config.yaml
num_hidden_layers: 12
hidden_size: 256
num_attention_heads: 4
num_key_value_heads: 4
head_dim: 128
intermediate_size: 704
vocab_size: 5628
hidden_act: "swiglu"
norm: "rmsnorm"
norm_place: "out"
norm_eps: 1e-05
positions: "learned"
qk_norm: true
attn_scale: 0.0884
bias: "none"
tie_word_embeddings: false
parallel_block: false
init: "normal"
init_std_qkv: 0.0235
init_std_o: 0.0034
init_std_up: 0.0235
init_std_down: 0.0029
optimizer: "cautious_adamw"
learning_rate: 0.0014
beta1: 0.9
beta2: 0.99
weight_decay: 0.095
lr_head: 0.00545
warmup_steps: 333
schedule: "cos"
final_lr_fraction: 0.1
batch_tokens: 131072
max_seq_len: 1024
doc_mask: false
train_tokens: 740900000
max_steps: 5653
dataset: "wikipedia_en"
MLP neurons of a small language model. Each row is named by its layer, matrix (gate and up: input weights; down: output weights) and neuron, and shows model dimensions 64-159. Each number is 128 + 24 x the weight over its row's rms, rounded and kept within 0 to 255. A neuron's up and down rows have the sign that makes its largest values positive.
After each neuron's rows, "fires before" lists the tokens most often just after its 100 highest values on Wikipedia text that the model never trained on. A number after a token or word is its count.

L8.gate289 [120 111 115  90 139 149 119 145 141 104 127  92 160 127 102 127 129 110 126  93 103 105  99 115 113 151 138 132  93  95 100 126 133 128  38  96 150 129 107 139 132 112 159 107 118 160 183  89 104 177 106  94 133 146 170 129 135 119 133 103 128  99 152 155 146  92 142 125  96 128 142 156 110 129 124 126  89 118 116 165 150  94  88 131 120 155 115 168 113  72 191 141  96 132 130 113]
L8.up289 [121 171 108 129 123 127 134 132 172 105 142  75 141 156 163  65 119 149  97 138 146 126 119 131 110 140 121 120  93 115 141 166 106 151  96 117 144 121 135 132 116 125  98 119 158  91 166 111 126 129 125 134 112 174 109  95 158 107 218  77 163 148 118 180 118 148  81 136 131 109  91 112 169 148  94 133 113 116  59 141 117 116 106 128 119 139 117 145 162 148 127  97  82 134 144 150]
L8.down289 [143 107 149  79 112 115 147 122 155 100 120 145 137 105  97 141 112 129 124 115 131 125  92 112 138  83 165 120 127  91 104 106 102 129 111 121 140 151 150 122 142 170  98 113  90 127  81 135  84  90 113 108 128 125 132 160 139 108 189 121  96 112 195 108 138  98 112 127  96 130 126 159 166 114  96 207 142 125 149 136 129  96 121 145 116 106 182  68  97 165 138 146 102  89 121 121]
fires before: ", " 27, " |" 11, " |  | C" 6, ":" 6, "ed" 5, ") |" 5

L8.gate479 [126 131 142  83 132 120  99 117  90 113 151 150 155 122  84 104 134 149 154 127 128 119 131 171 117 179 116 148  92 130 109 180 147  88 146 124 121 189 161 115  91 119 140 124 122 160 134 122 133 126 132 167 155 170  93 120  99 104 129 152 159 149 126 113 154 120 103  98 150 119 139 142 136 122  99 119 116 138 117 107 144 108 139 130 129 164 156 125 126 110 113 135 129 128 101 168]
L8.up479 [140 111  97  94  70 124  66 130 122 117 160 145  98 150 141 128 112 128 116 120 113 133  90 125 125 160 134 134 112 113 112 104 122 147 156 130 129 113 119 132 112 124 120 117 138 127 139 112  74 125 126 149 190 151 137 116 129 190 105 141 109 113 141 100 113 126  85 111 152 148 132 111 116 133 113  84 103 173 131  82 179 132 118  97 122  82 151 138 135 149 163 141 144  85 159 157]
L8.down479 [151 159 131 147 138 105 121 101 189 136 142 136 100 160 123 122 161 122 127 114 118 145 121  72 132 160 121 172 151 113 105  96 127 158 153  78 124 169 117 152 139 162 111 110 115 139 109 123 127  90 124 140 116  97 169 135 147 121 135 132 135  84 122 149 123 164 111 156 158 153 124 139 137 122 130 110 126 106 137 140 116 143 160 154 132 164 162 112 127 172  91 111 143 138 129 114]
fires before: "1" 29, "\n" 15, "2" 13, "===" 4

L6.gate304 [130 136 141  71  97 148 100 114  94 109  91 126 117 124 117 180 155 124 115 168 149 136  78 102 100 143 140 146  80 126 134 129 103 133 131 153 135 138 159 122  92 159 101 126 121 131 117 156 121 134 134 161  91 107 114 161 157 139 151  61 119 142 157 161 132 167 131 153 111 177 156 124 116 137 175 154 117 160 131 142 159 118 160 123 127 157 157 152 142 113 118 134 139  95 137 133]
L6.up304 [139 130 134 113 130  63 103 196  96  98 136  81 142 108 119 168 118 113 107 129 161 120 107 142 110 163 105 157 105 152 113 119 130 109 124 138 163 105 139 126  76 129  99 141 125 152 137 139  98 151 135  92 143  91 136 129 169 123 120 112 109  70 116  94 121 112 142 139 123 155 130  96 146 145 146 138 150 120 105 119 134 124 146  97 114 171 118 147 131 106 154 141 110 137 126 132]
L6.down304 [153 120 133 115 151 127 155 110 149 113  93 112 103 125 140 112 132 124 133 103  82 124 111 113 126 140 139 111  99 185  97  84 139 123 147 120 129 159 159 135 134 145  98 157  93 154 108 146 158 127 127 149 104 103  95 108 111 131 162  95 105 137  94 126 118 137 159 112 172 137 129  99  96 110 140 140 153 175 147  81 142 151 128  70 117 179 146 142 112 104 143 177 113 142 111 114]
fires before: "0" 17, "2" 12, " | " 12, "1" 11, "3" 8, "4" 6

L3.gate627 [139 172 125 134 121 150  64 102 169 133 122  89 157 124 140  86 125 107 145 135 141 123  99 165 112 139 100 112 115 109 113  84 159 102  80 111 145 133  94 131  96 131 134 158 158 133 166 120 134 102 124  90 121 100 115 122 112 120 135 146 117  97 120 147 160 102 125 117 115 114 149 160 121 107 124 175 111 115 155 126  88 135  99  85 119 110 130 171 104 140 104 179 106 158 164 168]
L3.up627 [101 124 129 128 156 114 130 154 129 133 146 148 111 112 114 102 130 132 114 117 110  97 121 160 154 158 131 141 125  92  94  75 130 123  99 102 122 168 109 100 171 128  79  89 150 132 135 129 114 108 134 102 153 104 138 185 160 113 149 170 173 141 110  98 129 105 169 126 102 129 145  92 122 156 153 149 116 152 135 144  96 120 138 100 112  95 135 106 131 127 147 125 127 135 128 110]
L3.down627 [115 144 136 125 146 125 163 134 114 165 132 159 102 102 141 149 133 163  99 139 138 144 131  94 130  99 155 149 143  93 127 145 111 194 143 127  88 129 172 104 193 112 119 107 101  85  95 120 152 143 158 122 148 149 128  63 120 117 116 110 160 121 149 133 110 125 101 120 140 176 159 126 192 134 148 108 124 149 115  86 103 116 148 132 159 153 158 103 125 160 123  95 124 124  90 103]
fires before: "\n\n" 27, ": " 18, "\n" 9, ":" 7

L4.gate289 [233 123 163 141 151 126 118 102  74 106 115 120 118 129 112 137 141 122 188 155  96 136 153 142 118 117 118 115 145 150 131 142 127 110 130 138 119 225 131 126 118 120 108  91 112 158 129 122 111 117 117 146 127  97 132 139 100 129 149 169 139 116 129 117 132 173 139 127 136 234 166 144 142 160  85 115 145 129 126 112 128  90 129  95 127 117 105 162 106 114 114 136 100 118  69  60]
L4.up289 [132  92 104 136  96 118  85 147 122 164 198 134 114  95 109 113 124  97 105 142 120 107  94 129 150 138 156 165  95 137 119 167 159 177 125  91 135 140 144 116  74 127 137 112 154 163 112 142 113 121 136 110 141 187 135 124 146 151  98 120 145 123 134 132 111 131 180 132 137 118 131  87 147 133 143 117 127 152 160 176  98 161 161 124 113 109 115 135 131  99 147 141 117 117 132 161]
L4.down289 [191 130  75 162 101 120 125 100 130 144 148 134 144 133 127 121 141  99 166  99 146 101 144 134 129 116 171 149 136 102  88 112 142 132 140 165 113 155 116 124 121 153 154 145 104 117 161 187 158  91  67 126 172 168 124  93 107 124 138 156 120 133 105 107 142 131 160 101 137 124  76 104  89 139 131  80 110 134 128 135 108 128 145 110 106 150 126 112 133 111 105 146 151 121 151 156]
fires before: " |" 18, "; " 15, " | " 15, ":" 5, "." 4, "-" 4

L3.gate543 [123 133 165  84  89 121  96 105 140 146 117 139 129 125 113 122 151  86 165 159 145 144 104 146 140 148 122  98 124  93  92 133 107 107 118 135 137 111 106 137 111 121 112 169 167 134 136 134  97 137  97 113 151 147 119 143 134 128 113  96 134 154 165 127 151 128 114 138 130 156 138 174 127 123 102 139 202 117 148 128 107 108 130 125 140 105  97 188 130 115  91  95 117 114 146 154]
L3.up543 [154 136 129 181 118 111 128 153 154 160 145 152 174 100 138 126 116 105 120 116 133 124 140 157 138  94 137 133  87 120 126 140 164 134 133 101 136 116 123 139  83 129 143 150 140 162 167 149 148 137 140 132 178 159  98 128 105 128 114  97 108  86 130 137 104 145 128 122 127 131 158 122 149 133 109 125 122 113 108 133 124 154 151 141 130 172 142 125 159 129 138 176 153 110 133 147]
L3.down543 [117 150  91 126 162 141 124 167 146 122 140 141 139  92 156 156  87 131 134 158 128 117 137 128 141  82 105 152 132 124 117 160 117 139 149  99 139  77 141 130 112  79 181 110  88 171 141 127 166 155 100 161 111 115 163 119 122 154 173 123 128 113 157 157 148 127 114  97 169 135 112 126 145 131 101 105 131 180 145 101 148 111  91 101 119 121 136 107 168 108 151 135 121 121 137  93]
fires before: "-" 22, "1" 16, "- G" 13, "2" 10

L8.gate394 [108 111 117 138  99 119 144 123 111 155 160 174 131 123 146 153 130  90 124 108 135 131 117 158 121 146 107 130 108 119 134 180 108 165 161 132 134 123 104 119 100 117 190 131 123 123 132  93  84 128 125 119 145 104 132 130 151 129 145 151 134 105 167 101 142 137 122 139 141 136 152 143 113 151 129 110 145 163 166 124 175 144 119 107 146 179 150 146 162 121 122 149 122 100  84 102]
L8.up394 [128 149 132 162 150  79 146  59 123 126 134 156 151 142 148 150 145 113 134 134 150  98 140 129 126 136 149 119 117 121 104 149 145 162 133 155 141 129 118 142 109 131 155 109 136 150 199 110 103 131 139 107 155 144 179 123 142 156 127 141  84 140 126 170 102 153 144 116 111 112 135 175  97 123 106 145 116 146 121 125 123 139 108 106 166 136 141 108 163  96 105 166 156 156 131 176]
L8.down394 [124 148 117 114 154 150  95  89 150 108 134 149 114 137 111 160 149 115 128 130 108 153  77 128 139 111 140 146 120 116 125  99 128 115 115 113 117 119 125 151 117 154 120 145 109 134 128 121 108  82 139 131 123 105 142 124 107 155 135 114 123 136 130  99 106 107 113 153 153 175  88 115 148 146  96 130 152 135 134 140 100 138 195 135 122 111  96 136  99 125 120 150 120 128 142 111]
fires before: "- G" 25, ":" 11, "023" 8, " |" 5, "010" 4, "\n" 4

L4.gate213 [149 133 145 123 144 141 126  80 128 113 147 132 144  79  96 130 107  55 129 112  90 136 137 121  92 114 135 114 111 143 112 129 145  83 124 130 162  85 105 130 122 139  61 149  99 112 112 125 169  85 119 113 131 100 124 141 139 123  95  84 148 134  98 120 120 129 125 127 119 170 112 158 140 137 105 135 102 104 123 165  93 157 126 151 137 152 141 151 109 142 111 113 110 157 123 133]
L4.up213 [145 136 161  77 137  93 180  89 121 134 159 152 156 167 140 118 142  52 131 107 136 137  65 155 153 120 127 127 168 124 107 108 108 143 130 128 163 155 152 148 133  98 125 119 115 147  92 150 120 142  65 119 139 163 133  95 108  96 152 146  86 111  90 150 131 147 156 113 112 126 111 141 146 121 158 101  99 175 136 118 150 117 111 133 130 130 143 101 148 143 109 123 146 123 194  98]
L4.down213 [ 92 122 133 130 144 126  79 128 162 148 133 153 126 117  93 142  98 130  97 140 122 120 103 161  67 109 112 131 138 151 126 161 143 159 144 128 107 123 120 138 131 119  77 119 163 109 116 136 153 150 137  85 111 167 124 140 157  99 120 130 141 128 135  83  78 147 150 159 104  95 159 128 123 124 110 122 118 115 115 172  94 130 105 138 111 106 104 138 126 122 107 141 159 169 173 109]
fires before: "=" 38, "S" 5, "C" 5, "M" 4, "= " 4

L3.gate631 [152  85 106 134 136 130 126 145 108 118 152  98 121  87 112 163 144 125  95 127 109  78 109 145 128 148 145 119 130 152  99 123 128 109  74 133 169 178 138 146 118 171 103 161 127  89  87 102 127 143 102  95 132 138 126 187 129 166 120 142 126  97 140 158 138 159  78 135 142 152 131  96 133 113 178 138 134 179 149 122 118 132 134 112 140 130 109 139 138 121 136 157 101 145 116 138]
L3.up631 [161  99 145 120 117 151 122 136  98  94 157  98 151 118 124 124 127 146 103 102 101  80 100 165 133 150 119 141 146 127 126 162  52 120 124 161 147 162 164 151 147 154 138  93 131 130  69 117  86 133 126 127 124 151 136 177 150 145 148 155 124 145 114 141 147 179  99  91 121 149 118  91 129 127 148  69 126 169 123 110 110 114 134 117 163 136 109 139 121 116 158 111  95 163 113 120]
L3.down631 [ 93  85 110 147 181 155 179 180 110 115 126 121  80 136 118 130 111 156 136 131  64 118 114 116 145 124 108 102 130 115 136  93 136 114 113 129 115  94 135 142 120 140 114 148  98  95 146 128 161 138 110 167 157 174 130 174 136 147 115 122 121 142 145 127 108 126 111 141 167 140 150 100 130 146 132 107  93  98 149 107 127 156 167  86 109 138 134 145 116  93 105 129 134  63 140 133]
fires before: "\n" 74, " A" 4

L5.gate79 [101 100 189  96 133 141  57 124 117  97 129 128  88 111 158 107 145 141 177 141 124 133 118 163 161 145 124 110 106 105 132  88 142 121 144 105 140 109 122 121  90 140 109 161 126 144 170  83 111 155 128 112 124 110 123 120 143  86 143 103 142 138 132 138 108 130 128 122 112 119  72  94 128 155  97 150 130 106 164 155 126 143 114 166 105 129  93 159  93  98 134 123 119 137  84 105]
L5.up79 [120 128 114 103 128 138  99 114 130  99 104 117 165 121 169 104 179 161 134 103 146 144  95 147 155 127 152  97 112 132 113  72 112  86 108 106 122 122 128 141 120 145 159 142 152 102 150 108  94 122 169 111 106 129 119 119 112 105 126  99  82 110 152 138 118 147 141 171 123 130 121  94 145 141 108 178 135 117 129 145 120 141 118 111 105 106 129 132 100 144  98 121  89 157 162  90]
L5.down79 [157 108 152 123 144 152 132 145 141 105 111 138 144 104  80 127 140 142 111 102 165 140 137 134 170 158 130  99  84 165 101 146 126 136 149 130 127 144 115 108 114 141 137 122 130 114 120 155 135 122 138 128 103 136 152  90 165 147 106 117 155 126  53 115  78 138 121 106 139  80 140  99 131  88 138 142  89  94 105 119  98 132 127 131 144 103 130 126  79 125 161 145 108 111 139  47]
fires before: ") | " 42, "L" 7, ") |" 7, ")" 5, "M" 4, " |" 4

L6.gate603 [102 206 105 137 110 124 127 107 118 120 156 114 151 111 118 108 116 161 100 143 119 114 103 132 127 144 127 108 102 101 114 130  94  98 118 117  76 119  98 171 123 131 147 137 119 117 118  78 116 125  97 113 143 160  97 114 121 126 107 158 168 127 128 120 141 137 105 144 117 160 142 161 138 115 110 140 121 119 137  87 142 143 107  78 117 150 156 115 175 112 125 138 119 118 127 149]
L6.up603 [150 128 132 116  78 119 108 143 131 148 123 145 132 146 171 133 180 108 125 152 128  87 149 119  70 122 121 115 108 117 106 150  96 113 165 117 168  96 114 101  99 147 149  89  91 144 121 114 133 153 133 148 117 120 106 114 132 179 163 147 106 153 144 106 129 134 133 155 143 102 156 111 131 145 133 172 193 123 117 112 149 130 128 110 120 154 157 111 185 180 162 124 119 112 119  97]
L6.down603 [176 125 111 174 144 182 123 112 124 145 119 113 121 139 116 150 101 106 155 115 133  88 152 123 145 125 133 157 139 128 122 133 170  91 139 133 115 130 124  98 137  62 144 172 153 135 123 151 125 141 125 159 131 197 117 174 119 140 136 132 120 125 153 119 140 153 135 130 145 153 102 111  88 173 141 110 106 105 150 133 118 123 136 126 125 108 127 142 132 141 133 106 182 137 123 133]
fires before: "2" 48, "1" 33

L5.gate697 [101 105 138 122 151 114 122 105 135 158 114 108  98 154 101 124 124 121 119 122 132 137 123 122 154 131 161 132  94 111 139 149 152 132  98 109 140  90 116 107 138 181 113 157  80 142 131 101 123 146 153 118 143 128 134 164 157 135 143 130 121 159 132  94 150 168 110 171 131 119 118  81 138 158 140 142 104 128 171 149  92  75 145 120 141 114 117 135 145 121 175 101 134 171 109 104]
L5.up697 [129 107  94 129 158 130 154 139 171 121  91 129  94 147 159 175 109 147 124  98 131 139 148 143 126 127 137 134 111 128 123 151 113  94 122 142 123  96 121  95 182 141 116 115  85 143 170 147 117 117 176 132 161 124 112 138 142 155 100 142 112 113 155  90  99 145 137 146 133 142  94 115 149 113 119 159 126 109 123 137 107 115 154 117 157  93 149  97 133 116 114 128 126 102 151 143]
L5.down697 [124 122 144 158 184  92 136 117 129 157 105 160 123 142 130 115 179 140  87 129 148  98 107 134 106 112  64 117 115 146 153 125 127 118 147 129  98  87 116 110 140 110  90 113 121 121 115 119 130 119 165 131 102 155 113 120 140 118 141 127 183 159 106 101 166 135 151  93 144 166  97 101 116 121 108 109 108  96  83  80 102 106 111 115 141 135 110 136 128 106 125 133 145 111 137 109]
fires before: " | " 27, "." 12, " in" 9, " |" 5, "–" 5

L3.gate588 [106  94 127 142 112  97 129 103 102 159 109 135 104 121  98 120 136  89 116 137 121 116 105 106  98 194 134  86 119 117 104 129 109 118 107 107 143  74 112 120  96 137 119 142 160 112 114 111  89 100  67  74 149 100 136 151 162 130 164 154 149 153 170 155 159 112 103 120 110 127 103 121  97 156 144 122 155 150 140 108 147 129 145 117 131 131 123 147 147 109 107 132  70 115 133 144]
L3.up588 [150  81 101 152 140  99 139 100 149 122 138 150 139 107  91 129 115  88  99 139 125 162 115 122 106 189 105 124 130 121 113 149 135 101 128 143 173  41 118 114 102 114 111 127 158 139 146 138  95 118  80  70 149 120 130 132 114  86 155 109 166 117 170 125 153  95 105 133 102 108 124 130 125 127 158 128 119 178 112  92 156 164 133 120 112 146 124 139 115 116 127  82  76 114 150 133]
L3.down588 [139 153 109 113 115 133 114 172  93 161 122 102 120 144 133  92 130  77 136  89 152 132 169 198 140 148 147 117 141 105 127 144 144 152 126 156 149  96 122 139 128 135 141 160 103 121  86 114 145 124  77 136 140  80 140 134 121  99 130  93 134 146 128 149 161 124  98 126 142 147  95 152  91 126 115 109 121 111 116 104 137 110 157 143 160 178  96  95 126  91 122 132 167 116  90 159]
fires before: "1" 51, "2" 40

L4.gate107 [123 157 125  87 103 130 161 114 104 109 141 108  96 134 126  96 135 136 115 107  97 117 133 130  92 151 116 110 121 122 122  82 141 109  78 116  86  65 139 137 105 137 105 149 140  93 148 134 207  95  53 131 145 118 157 140 127 102 103 107 117 144  78 129 114  92 109 129 114 147 125 149 143 161 151 126 118 106 134 119  80 145 143  80 129 147 112 100  88 124 166  98 122 123 144 143]
L4.up107 [101  62  99 114 136  87 138  93 129 138 155 126 126 132 127 129 131 138  94 109 123  79 155 130 109 143  97  65 123 135 111 148 160 105  98  97 144 126 128 135 142 108  97 153 147 100 125 137 139 131 103 140 149 123 129 104 144 109 170 119 159 187 195 120  81 109  92 154 113 148 184 139 150 168 150 107 121  93 103 134 129 169 148  97 137 150 116 137 105 134 128 124 110 133 110  85]
L4.down107 [142 128  87 118 146 159 184 153 113  99 128 131  95  97 165 130 132 117 122 134 144 129 105 130 164 100 116 153 158 120 109 104 146 128 156 151 136 146 146 121 140 128 107 111 143  85  93 106 123  95 153 123 136 106  90 145 123 119 157 122 126 136 146 106 125 105 128 144 163 138  89 100 140 131  82 123  75 118 169 126 107 108 152 151 140 162 138 121 130 119  78 130 117 155 119 151]
fires before: "\n" 35, "." 15, "\n\n" 4, "4" 4, "2" 4

L8.gate45 [125  77 105 161 118 111 128 104 101 102 135 117 118 147  86 141 108 130 142 125 172 105 120 126  75  99 151 119 108 152 143 111 131 128 137  76 134 182 130 116 117 155 158 126  87 204 163 100 107 148 115 115 134 127 120 115 166 146 103 135 145 138 182  87 125 102 149 145 138 141 172 148 143 105 162 116 148 149 148 145 100 122 121 123 133 146 118 121  89 112 157 146  68 136 128 137]
L8.up45 [133 112 104 109 105 112 114 141 139  99 110 138 130  98  88 145 137 142 104  98 166 107 148 112 147 168 140 128  51 115 125 171 171 105 167 126 147 117 154 120 109 126  73 124 100 145 109 113 123 157 123 118 146 140 146 150  80  94 159 154 162 146 125 153 139 104 134 105 106  94 152 167 160 149 130 139 132 133  97 126 109 144 135 148 168 130  70 159 184  95 102 136 151 123 100  72]
L8.down45 [126 102 144 123  91 118 118 124 100  85 138 145 131 122 113 111 162 113 100 159 109 196  79 113 140  93 119 119 136 131 114  78 120 141 123 126 101 113  95 126 156 129 132 155 139 120 155 128 135 114 115 123 139 134 131 161 119 211 124 111 138 119 146 122 129 131 112 137 119 142 140 192 126 135 117  92 106  84 149 136 143 111 133  83 142 110 114 102 118 104  99 153 157 121 171 149]
fires before: "; " 24, " | " 9, "(" 8, "1" 7, ") =" 7, " mm" 6

L4.gate651 [ 86  41 129 113 153 113 148 116 127 154 142 108  88 144 144  95 126  81 111 129 139  97  66 141 159 109 120 130  88 133 133  99 132 159 103 102 128  74 116  98 133 148  81 123  73 126 155 105 112 121 137 118 118 115 105 145 143  99 148 117 116 171 133 128 103 129 122 123 143 176 123 124 153 137 115 155 168 112 139 132 106 109 114 123 114 111 129 126 127  51 138 140 106 133 136 153]
L4.up651 [139 153 116 107 140 110  72 137 157 139 120 106 117  85 142 125 127 119  80 181 112 101  92 122 144 124  73 144  86 128 127 157 108 139 167 153 174  87 116 113 111 122 139 136 149 146 168  98 143 120 130 130  95 118 107  67 130  96 159  89  94 112 141 115 128 134 136  87 148 136 118  90 143 111 140 156 147 156 148 112 141 113 149 118 150  85 152 173 112 168 134 137 159  94 161 144]
L4.down651 [146  97 136 116 109 149  89  57 100 109 154 120 123 135 120  91 144 176 161 152 102  89 116 131 151 149 118 120 102 127 148  94 161  63 138 147 147 126 140  91  92  99 108 191  99 136 117 140 142 150 133 156 126 151 111 131 108 141 141  99 126 151 102 117 113 130 143 159 145 106 102 119 160 134 132 115 113  97 136 125 153 131 153 126 167 154 150 159 125 125 152 104 170  66 136 155]
fires before: "0" 39, "2" 11, "4" 10, "1" 9, "3" 6, "6" 4

L4.gate561 [ 59 120 119 149 104  97 111 115 125 135 122 103 116 123 135 128 128 132  92 170 146 104  86 118 114 158 168 149  68 113 140 118 125 145 155 112 134 165 131 119 173 114 151  97 134 142 122 126 120 103 138  85 129 175 160  98  83  91 171 102 133 176 174 112 153 136 141 145 116 178 159 118  96 122 143 111 144 155 179 133  99 126  91  97 157 100 135 167 119 123 142 158  97 146 112 141]
L4.up561 [ 55  85 106 142 102 111 155 129 129 137 134 141  89 144 145 151 130 109 126  90 119 128 103 122 131  84 114 136 124 111 122 144 128 126 191 166 152 151 102 134 109  88 127 118 136 166 130 119 146 126 159  65 108 142 108 110 117 107 166 167 124 139 159 147  92 136 180 165 115 126 150 120  92 131 152 117 140 156 160 122 110  71 109  90 115 128 109 142 104 115 166 129 132 114  74 121]
L4.down561 [ 92 109 123  57 128 109 159 156 112 138 130  96 140 159 126 124 113  93 121 104 108 115 135 108 161 140 112  93 144 161 129 107 125 147  96  90 102 115 131  89  94  97 137 132 149 159 105 155 137 142 127 112 124  74 151 122 129 113 148 136 156  95 128 109 126 122 124 126 142 151 158 129 155  96 137 158 174 110 128 116 128  97 121 113 118 151 143 155  97 133 137 155 100 140 157 137]
fires before: " | " 21, "; " 18, " |" 7, "2" 5, " (" 4, " cm" 4

L4.gate439 [133 170 149 112 165 141 151 136 119 144 139 143 140 139 105 140 130 112 182 112 126 159 138 136 119 150  93 112 114 152 107 103 100 183 122 132 185 170 110 104  87 108  92 145 147 135 111 112 125  90  73 145 188  83 151 115 132 139 135 117  81 158 108 133 153 143 117 123 135 150 154 158 135 153 113 122  72  91 154 121  83 113 109 175 112 121 102 121 155 134 108 129 146 136  88 141]
L4.up439 [ 93 130 158 160 106 157 103  91 124 103 130 126 119 134 161 134 147  84 164 117 173 143  94 155 113 192 128 122 158 141 124 102 119 108 120 108 127 148 145 123 113 143 108 180 168 112 147 101 104 101  98 113 156 125  64 123 138 162 158 122  89  66 107 116 131 116 138  95 120 100 111 136 116  94 126 153 134 129 146 120 105 121 112 166 208 127 139 130 126 127 141 150 123 177 155 160]
L4.down439 [105 112 148 121 132 124 165 161 123 110 151  99  78 145  86 124 129 115 126  91 108 128 138 140 127  98 139 136 118 133 122 150  99 162 141 115  82 160 160 134 139 141  99 106 122 156 100 132 129 173 135 121 128 146 143 140 132 155 100  95 153 135 184 158 175 134 122 131 149 112 128 136 151 108 116 132 140 106  91 151 116 122 111 129 142 159 149 105 150 145 170 123 151  81 102 139]
fires before: "=" 30, "===" 16, "S" 5, "==" 4

L4.gate255 [196 113 112 128 131 134 120 135  99  86 123 116 138 134 143 141 104  81 108 128 121 166 106 203 137 135 122 138 133 112 114 101 136 101  90 105 124 135 105 136 120 139 126  79 152 145 155 119 128 126 114 121  79 146 126 131 121 130 156 152 132  91 138 129  77 119 144 120 130  89 107  62 150 137 144 159 126 162 108 133 117 122 126  95 116 130 106 128 118 100 125 167 148 132 128 108]
L4.up255 [133 109 107 143  96 140 108 115 162 118 141 144 139 103 126 114 120 140 103 131 161 132 100 115 125 148 150 106  91 130 123 157 137 106 108 157 111  98 125 135 139 104 132 130 130 141 140 112  87 164 128 115 113 139 131 154 135 113 164 138  87 124 133 145 140 129 116 108 125 130 124 182 151  92 128 114 130 181 145 131 107 117 131 101 164  84 164 152 106 107 143 176 114 171  92 133]
L4.down255 [132 141 151 105 126 104 123 131 112 141 134 104 125 100 115 150 130 160 142  94 102 160 127 130 118 119 138 159 107 131 110 102 118 113 128 102 130 141  88 102 152 125 122 169 159 176 126 141 122 122 105 110 108 153 123 112 165 105 178 142 114 121 127 134 110 103 170 148 191 151 144 129 129 134 116 132  75 139  84 128 137 143 165 131 121 177 126 100 124  93 169 154 127 164 133  90]
fires before: "; " 46, " | " 11, "–" 8, "," 5, " |" 4, "\n" 4

L3.gate366 [105 123 137 113 140 156 128 152 141 144 137  74 134  96 122 119 146 102 120 138  65 123 103 141 136 139 143 122 112 165 123 108 159 114  91 111 143 112 141 138 106 162 103 149 121 137 114 116 123 135  82 135 104  72 138 151 188 168 122 117 101 120 135 107 127 119 124 147 150 116  94  81 135 132 134 175  91 111 174 141 113 111 126 117 104 136 142 173 126 101 162 143 140 128 138 128]
L3.up366 [127 136 139 131 168 129 165 159  95 172 192 134 141 140 124 126 134 129 154 122  94 113 133 133 148  77 123 153 100 123 118  85 170 156  99 152 115 160 134 131 103  90  98  87 123  98 111 131 112 132 113  88  96 124 152 102 165 160  96  96 103 114 117 109 105 151 137 126 115 165 134 136 154 128 150  78 134 126 127 132 100 133 128 130 123 120 127 149 110 138 136 152 118 128 109  88]
L3.down366 [151  91 157 125 138 144 138 110  99 109  93  84 118 132 136  93 111 137  87 135 124  69 128 151  78 125 158 135 126  85 131 148 122 108  83 101 121 118 123 125 149 130 153 121 149  90  94 144  89 152  90 111 115 159 149  94 140 146 101 158 127 175 154 113 161 167  91 113 142 147 144 129 111 149 152 125 126 147 151  96  94 119 152  99 144 140 132 136 130 155  94  87 145 111  98  89]
fires before: "\n" 59, " | " 8, "\n\n" 6

L8.gate603 [147 127 122 162 132 124 105  97 120 153  94 126 124 107 115 131 162 101  95 104 160 123 110 139 153  74 108 135  92  76  69 145 129 163 132 102 119 122 120 137 123 146 181 143 150 148 186 105 118 117 123 106 153 142 137 129 129 125 114 127 128 147 137 102 151 162 126 135 139 160 147  92 142 129 115 148 122 102 134 157 109  99 115  82 127 171  96 148 146  89 161 124 144 127 118 126]
L8.up603 [126  85  91 108 160 120 110 157 102 131 124 135 165 112 153 153 150  87 111 175 119 109 106 177 175 130 126 154 138 143 110 139 105 134 137  54 121 135  71 157 143  99 164 131 142 191 128 107 112 140 122 123 159 151 162 144 134 111 139  89 135 162 142 143 132 171 154 100 133 120 142 133 115 138 117 108 100 139 143 132 112 158 109 138  98 120 138 158 135 123 101 128 135 168 125 142]
L8.down603 [166 155 120 128 131 127 149 168  83 106 125 114 153 122 136 110 116 142 129 122 142 119 129  97 150 113  97 112 114 133 134 134 128 151 132 142  84 117 135  88 116 159 199 126 120 132 118 127 135 156 154 108 183 127 144 123 105 124 136  93 135 114 133 118 122 130 121 135 167 117 132 111 138 122 101 109 121 150 130 123 119 123 154 111  87 126 129 137 160 108 151 206 114 126 123 167]
fires before: "–" 35, " |  |" 12, "; " 11, " | " 4

L4.gate323 [119  97 124 122 116 147 150 107 142 125 112  99 127 103 157 115 125  85 121 162 112 105 124 159 166 164 159 138 142 149 142  99 147 171  90 114 130 145 160 121 139 142 103 179 148  98 131 124 103 120  96 135 130  85 122 137 101 149 106 136 146 119  97 119 121 130 123 186 149 156 100 135 147 110 144 125 133 106 161 151 106 160 120 106 127 135 121 149 151 135 148 182  69 207 156 164]
L4.up323 [ 94 107 151 113 119 110 124  93 202 113 172 149 146 154 107 116 118 129 124 130 128 116 162  88 153  92  95 115 118 119 142 159 160 111 123 174 130 111 116 136 106 185 114 110 123  89 145 137 130  82 122 116 129 144 157 130 109 141  98 103 119 159 119 117 149  98 135 134 139 153 122 152 135 132 102 134 127 160 112 159 138 147 146 134 146 114 155 182 146 139 149 150 130 170 133 163]
L4.down323 [ 91 106  92  90 112 107 110 128 155 119 116  99 143 164 154 145 131 145 101 127 165 142  98  94 127 107 107 149 125 132 111 108 171  71 115 129 114  99 111 131 107 117 116  98 171  98  83 102 128  89 126 115  98 159 165 111 137 124 136 115 124 176 115 137 131 126  93 108  95 120 125 168 121 151 132 124  79 138 133 128 117 125 170 111 150 103 155 157 119 103 106 128 129 128 134 165]
fires before: "–" 18, "2" 15, ":" 14, "\n" 7, ": H" 4, " England" 4